Part of a small language model's weights.
Size: 9 layers, width 192, 6 heads of 64 (2 for keys and values), MLP 512 SwiGLU, vocabulary 1024, 4.82M parameters.
Training: a variant of Muon for these matrices, 179M tokens, 10914 steps.
MLP neurons of a small language model. Each row is named by its layer, matrix (gate and up: input weights; down: output weights) and neuron, and shows model dimensions 48-175. Each number is 200 + 30 x the weight over its row's rms, rounded and kept within 0 to 999. A neuron's up and down rows have the sign that makes its largest values positive.
After each neuron's rows, "fires on" lists the tokens most often at its 100 highest values on Wikipedia text that the model never trained on.

L4.gate370,187,201,209,207,256,245,161,215,213,222,130,189,189,160,248,207,191,211,185,159,159,210,195,181,188,222,221,183,213,159,240,196,150,244,205,253,188,194,191,194,129,220,208,202,152,251,197,204,195,205,179,223,193,206,197,221,216,173,247,174,172,198,246,249,203,167,231,260,187,219,214,194,200,156,198,170,176,222,235,198,173,208,258,195,185,176,154,202,180,211,189,196,239,159,207,201,208,239,221,231,213,180,234,177,215,149,221,169,184,126,227,216,192,122,193,196,146,191,218,208,207,260,191,203,213,239,236,163
L4.up370,278,231,189,205,184,194,179,149,234,235,183,221,191,194,245,219,244,178,145,179,217,164,161,149,184,278,198,167,125,240,179,165,198,174,209,110,190,172,174,153,215,174,230,210,183,205,248,226,178,271,263,204,256,173,183,185,141,177,208,159,209,187,238,245,222,251,206,236,225,220,231,154,242,191,177,189,191,236,215,208,202,217,189,170,206,249,211,152,173,247,163,181,206,176,242,185,195,211,186,212,189,154,201,194,199,220,198,198,218,195,198,209,189,210,264,170,182,146,239,211,155,183,181,211,211,202,208,177
L4.down370,234,218,205,267,186,221,203,222,193,167,167,208,174,186,198,193,196,168,230,106,212,195,178,183,196,233,233,157,220,172,197,188,152,226,221,223,200,185,255,158,222,221,256,222,214,213,207,215,203,157,235,219,208,214,196,162,203,243,187,175,246,182,219,202,211,164,234,182,210,249,216,157,232,170,201,214,231,231,184,193,185,167,198,199,200,178,218,203,234,253,210,175,162,179,169,182,203,274,161,174,169,177,241,149,188,181,208,174,199,195,210,224,211,160,276,184,194,259,213,190,180,173,128,186,174,176,194,184
fires on: "ree", "erv", "ite", "wo", "ish", "ight"

L4.gate182,238,211,181,220,165,164,225,161,195,174,185,261,149,200,177,160,137,205,185,152,224,227,203,210,180,158,165,228,162,165,187,189,225,220,217,206,173,191,212,263,227,243,194,208,160,213,122,214,206,220,209,145,195,188,163,140,203,187,230,171,205,198,211,197,139,191,201,179,156,165,204,172,235,157,172,242,173,214,176,195,249,139,201,160,255,160,189,202,150,176,195,187,219,243,199,146,195,221,245,181,193,236,191,164,174,222,203,198,207,183,173,269,233,226,206,225,198,192,203,174,206,155,180,246,226,213,144,199
L4.up182,220,141,211,155,183,201,178,194,175,172,174,191,227,133,214,222,174,142,215,188,202,196,239,260,242,166,184,241,233,151,295,220,155,197,235,231,152,185,217,258,203,185,254,235,226,194,244,204,149,206,217,150,171,194,173,235,169,198,159,189,198,207,183,241,219,231,233,202,228,211,194,210,203,213,205,213,290,228,193,198,227,216,185,209,215,195,195,192,195,188,227,229,197,185,182,204,171,177,206,142,203,208,189,183,248,171,205,179,173,199,221,193,230,189,193,204,179,191,210,217,258,188,192,173,195,218,166,182
L4.down182,240,207,234,210,210,121,214,208,225,127,224,126,214,224,211,237,168,175,188,158,247,181,176,185,215,209,203,239,267,175,209,246,201,187,205,202,185,187,252,156,194,202,191,171,203,246,173,173,162,245,269,166,182,229,179,191,192,215,245,156,229,189,240,239,154,255,211,149,246,152,190,185,172,223,222,171,203,213,262,211,221,222,239,198,181,238,214,204,212,167,224,225,246,189,258,180,178,261,207,191,171,156,150,205,163,187,178,210,193,173,145,214,219,205,208,155,196,162,191,235,186,181,225,218,186,217,190,231
fires on: "um", " of", "=", "t", "ed", "ative"

L3.gate250,152,164,189,214,229,182,177,176,205,227,204,205,159,201,170,258,188,264,203,198,269,168,190,199,211,190,185,229,179,164,223,139,215,199,250,151,191,191,188,226,245,207,177,192,200,266,179,189,199,176,246,229,244,234,179,247,218,210,170,232,182,175,225,204,186,192,212,231,220,211,251,229,142,257,178,211,170,248,196,186,194,213,153,274,206,209,225,191,172,135,173,221,241,189,161,163,254,163,223,194,182,220,204,216,194,173,193,146,202,191,179,205,173,169,169,168,153,221,152,206,225,278,172,199,190,183,195,219
L3.up250,177,155,182,192,219,170,176,125,208,210,193,249,174,233,175,202,172,214,180,248,194,150,195,192,206,204,199,246,187,243,184,197,175,243,241,189,159,210,152,188,200,200,231,211,206,235,201,214,178,166,153,204,179,223,240,218,209,199,188,207,249,186,225,180,183,163,188,187,188,177,246,195,185,223,218,209,168,205,170,181,166,215,206,225,239,228,207,204,208,173,213,214,172,196,207,225,186,172,183,173,135,214,208,242,178,230,171,192,178,225,196,200,151,213,206,199,172,236,210,199,202,224,132,173,153,217,260,188
L3.down250,216,199,223,277,194,210,255,222,211,165,195,166,167,191,182,193,228,196,155,179,218,181,148,199,253,140,223,237,166,185,237,163,158,194,221,189,185,231,243,208,159,131,176,221,202,236,199,187,240,175,220,213,210,210,146,212,214,204,159,191,199,181,217,177,212,229,205,202,224,263,232,189,227,215,231,200,145,213,215,175,232,229,174,133,192,143,225,217,185,204,157,232,164,169,254,191,217,220,170,237,191,194,223,220,248,193,226,141,175,156,264,187,190,217,175,217,248,214,205,168,185,178,252,177,185,262,187,197
fires on: "c", "ar", "end", "al", "ist", "th"

L3.gate140,220,218,199,152,198,191,210,145,209,208,229,219,187,169,196,215,211,222,201,234,153,187,230,235,216,147,175,245,132,164,166,213,199,201,186,166,214,229,214,223,198,187,203,173,199,258,217,215,233,248,242,179,178,186,210,233,160,173,164,203,198,182,232,178,213,207,240,180,199,238,236,193,187,184,265,230,218,185,166,233,184,222,180,216,269,258,193,228,167,194,185,192,303,159,196,210,168,183,246,227,177,114,193,181,201,198,175,160,200,164,197,180,225,249,191,133,226,218,228,153,176,153,256,233,231,181,185,195
L3.up140,223,146,158,207,193,207,198,177,233,215,171,133,193,193,208,210,184,186,155,225,182,215,195,190,207,178,185,205,192,170,225,175,194,222,185,195,205,163,238,207,221,177,170,228,181,202,257,208,177,256,179,204,192,203,162,210,144,273,176,208,194,132,220,225,250,233,231,199,173,237,167,255,231,224,184,244,264,219,214,204,181,192,175,238,237,237,198,220,189,186,232,204,213,210,205,187,149,178,221,251,166,216,248,173,229,216,205,169,167,180,116,165,257,214,206,207,204,217,199,221,152,213,167,264,249,156,149,199
L3.down140,245,208,198,179,257,234,193,164,202,182,201,192,165,254,230,209,232,201,201,174,187,218,196,176,193,186,111,234,155,172,196,246,227,226,214,183,183,189,141,217,225,232,204,156,179,179,207,178,237,244,178,160,222,194,159,186,260,252,174,222,119,155,243,190,209,191,195,222,235,180,181,145,182,184,149,224,169,197,221,202,185,199,235,163,230,232,173,232,203,158,207,200,185,197,230,220,182,187,212,180,197,198,206,221,230,118,215,198,221,182,214,200,251,248,163,190,231,211,221,196,172,158,205,188,245,200,164,174
fires on: "um", "t", "d", "ent", "ed", "aw"

L4.gate414,172,220,179,249,214,154,166,209,170,193,224,193,189,172,238,188,117,219,241,221,181,202,224,182,190,135,186,173,173,221,192,247,257,210,214,132,207,195,203,173,165,203,183,183,195,225,168,187,244,180,198,236,206,208,195,199,172,185,224,226,209,194,168,209,175,150,191,172,195,216,176,148,191,169,192,187,176,228,179,254,196,175,192,214,212,154,224,150,235,162,169,217,163,206,244,188,142,223,187,175,212,167,214,163,203,224,192,235,238,208,203,191,168,196,234,205,224,217,210,200,211,169,247,196,156,198,224,230
L4.up414,215,187,140,213,217,267,181,204,216,178,223,169,194,207,235,211,189,170,190,252,197,193,220,198,180,197,222,194,204,200,238,240,189,226,223,165,198,201,154,231,145,182,247,193,228,212,204,127,248,124,192,275,211,268,186,202,247,236,227,192,171,259,228,195,146,194,210,203,206,258,200,168,213,173,163,200,183,229,163,200,214,177,194,211,162,156,193,190,212,190,180,185,281,232,215,193,215,231,221,172,193,179,230,239,172,172,180,178,196,203,245,219,165,171,273,172,230,201,217,192,235,173,154,238,173,188,200,257
L4.down414,189,268,180,186,167,188,225,211,177,215,200,153,203,230,190,194,172,227,162,210,148,217,231,178,182,222,253,174,192,153,246,183,196,235,233,209,200,207,174,159,209,174,181,205,213,194,234,261,199,206,286,188,223,146,167,241,159,210,196,147,161,217,241,199,167,190,171,178,141,158,213,206,204,240,142,219,219,189,221,156,208,193,179,200,213,204,218,231,183,190,234,191,231,114,198,225,217,196,198,214,226,187,197,183,167,171,198,185,210,176,217,205,237,172,208,203,189,186,232,193,219,162,220,179,150,164,223,210
fires on: "ic", "os", "az", "a", "ud", "av"

L3.gate167,231,200,196,200,196,179,181,127,229,252,185,196,167,203,246,227,185,214,186,181,163,212,233,202,230,183,216,204,156,206,150,131,206,198,183,214,216,185,139,220,188,215,210,196,221,200,241,200,200,248,221,184,212,172,205,240,244,210,188,205,180,154,204,232,254,217,202,177,171,210,204,201,174,231,234,175,197,179,213,208,213,257,248,179,143,204,149,174,208,175,165,200,266,213,183,188,232,193,162,208,155,177,187,183,174,146,231,160,155,191,218,150,193,208,223,106,177,212,226,201,172,241,191,250,192,166,138,205
L3.up167,217,199,183,197,228,191,223,156,218,199,212,188,217,214,213,89,221,226,238,157,207,189,209,194,233,184,223,221,206,225,230,148,205,252,159,230,201,171,167,178,179,163,210,193,178,188,216,212,208,206,214,205,215,191,202,246,209,228,159,115,212,173,236,151,234,193,189,203,217,260,210,181,218,183,248,201,188,168,162,191,210,212,266,172,153,210,140,248,184,151,143,145,247,215,164,169,246,189,178,156,156,194,212,179,211,163,169,213,167,218,153,154,229,162,202,152,198,184,227,214,213,179,163,210,226,212,166,235
L3.down167,214,180,120,236,202,195,125,160,236,236,174,179,190,230,164,252,217,172,188,212,227,249,193,199,225,206,193,170,181,152,224,205,231,242,227,174,177,171,126,229,154,238,189,203,157,195,174,234,179,216,153,194,180,225,198,172,210,233,243,250,244,222,230,172,227,260,190,156,171,209,219,123,241,231,182,247,205,165,196,245,207,204,208,160,209,221,190,209,202,215,176,210,221,185,250,198,195,214,184,187,210,183,209,215,217,194,211,234,218,171,190,201,153,224,181,185,189,236,162,229,200,244,247,216,193,230,244,248
fires on: "h", "ent", "t", "en", "ad", "ed"

L4.gate264,178,209,161,191,203,192,173,130,184,204,152,183,185,217,182,222,150,226,211,192,239,246,199,188,203,184,210,197,187,178,223,181,231,200,205,132,233,240,174,205,188,195,182,163,192,237,174,248,255,206,215,191,197,189,267,191,185,202,244,259,163,154,207,184,171,211,255,227,222,218,280,231,211,236,214,231,225,211,215,176,230,171,179,222,179,191,142,163,191,217,191,151,246,272,202,172,187,164,170,195,168,210,221,221,213,185,162,127,227,202,199,219,171,180,184,164,178,282,246,172,227,248,194,216,199,204,169,264
L4.up264,203,177,210,223,193,149,179,190,230,201,165,212,215,174,184,171,206,223,237,207,240,193,246,195,204,199,169,220,203,218,204,211,169,178,188,251,226,212,195,168,194,240,207,194,200,119,212,242,185,154,206,166,252,250,196,198,194,201,249,224,139,205,222,241,210,224,241,182,200,173,242,169,193,271,279,175,233,167,195,186,201,238,226,154,245,149,190,271,169,192,216,181,180,224,193,188,189,193,171,183,183,213,238,253,153,166,187,160,200,211,194,182,176,175,233,216,184,185,182,200,165,209,171,222,198,186,225,154
L4.down264,184,249,227,199,210,182,183,185,135,184,194,193,166,197,204,215,138,202,216,170,225,208,203,214,223,225,149,170,139,216,193,203,133,205,189,145,249,214,144,181,231,262,188,213,171,178,246,199,177,125,278,157,250,174,233,202,156,196,195,246,193,161,226,226,239,264,195,214,258,212,210,192,224,186,177,210,247,202,201,176,159,244,217,185,239,175,212,164,154,231,181,234,220,188,207,157,208,175,183,163,180,174,202,218,190,196,210,193,188,254,201,210,213,228,196,191,151,186,226,151,198,191,163,209,220,256,181,195
fires on: "==", "ent", "al"

L3.gate362,198,176,187,174,198,214,221,231,164,283,133,206,186,299,187,170,185,202,218,167,196,203,179,202,216,144,164,196,189,242,167,208,218,228,201,165,206,235,166,233,205,214,227,160,158,223,190,247,185,239,184,246,170,225,223,133,192,209,179,206,201,248,195,193,147,246,196,218,207,160,179,220,260,235,235,246,190,185,181,203,201,247,207,190,155,188,208,226,150,156,207,232,180,201,225,197,210,182,185,205,214,192,279,227,202,208,154,197,242,167,223,165,208,182,137,230,185,185,167,192,181,223,155,176,215,265,232,243
L3.up362,167,198,198,218,176,198,229,178,135,202,187,201,221,243,232,167,179,235,186,222,186,190,151,157,168,213,216,124,247,227,181,164,155,211,199,158,172,146,186,175,180,192,198,185,178,263,194,192,220,200,156,202,232,228,199,230,216,249,181,160,193,162,145,207,193,195,185,192,215,195,209,147,211,202,209,206,226,208,197,158,209,239,202,135,162,223,251,192,197,166,238,223,150,202,165,192,166,227,162,182,165,199,197,218,188,218,171,194,220,162,223,192,164,226,168,185,199,209,148,232,159,209,217,178,206,243,231,266
L3.down362,192,223,212,237,198,222,203,254,120,258,221,215,201,155,197,205,186,193,184,216,178,211,196,178,225,268,232,171,258,236,225,211,158,213,223,147,197,182,124,179,210,187,206,229,177,226,231,229,219,190,137,148,218,242,214,201,178,188,198,225,178,199,211,219,228,202,187,214,280,219,225,171,243,150,172,220,211,218,190,182,218,151,162,195,222,176,251,171,208,215,166,258,172,213,205,162,108,171,160,159,179,168,176,220,212,207,174,228,237,212,222,238,209,175,201,195,205,229,204,230,179,234,184,205,217,226,217,222
fires on: "ost", " /", "ern", "uch", "aj", "ri"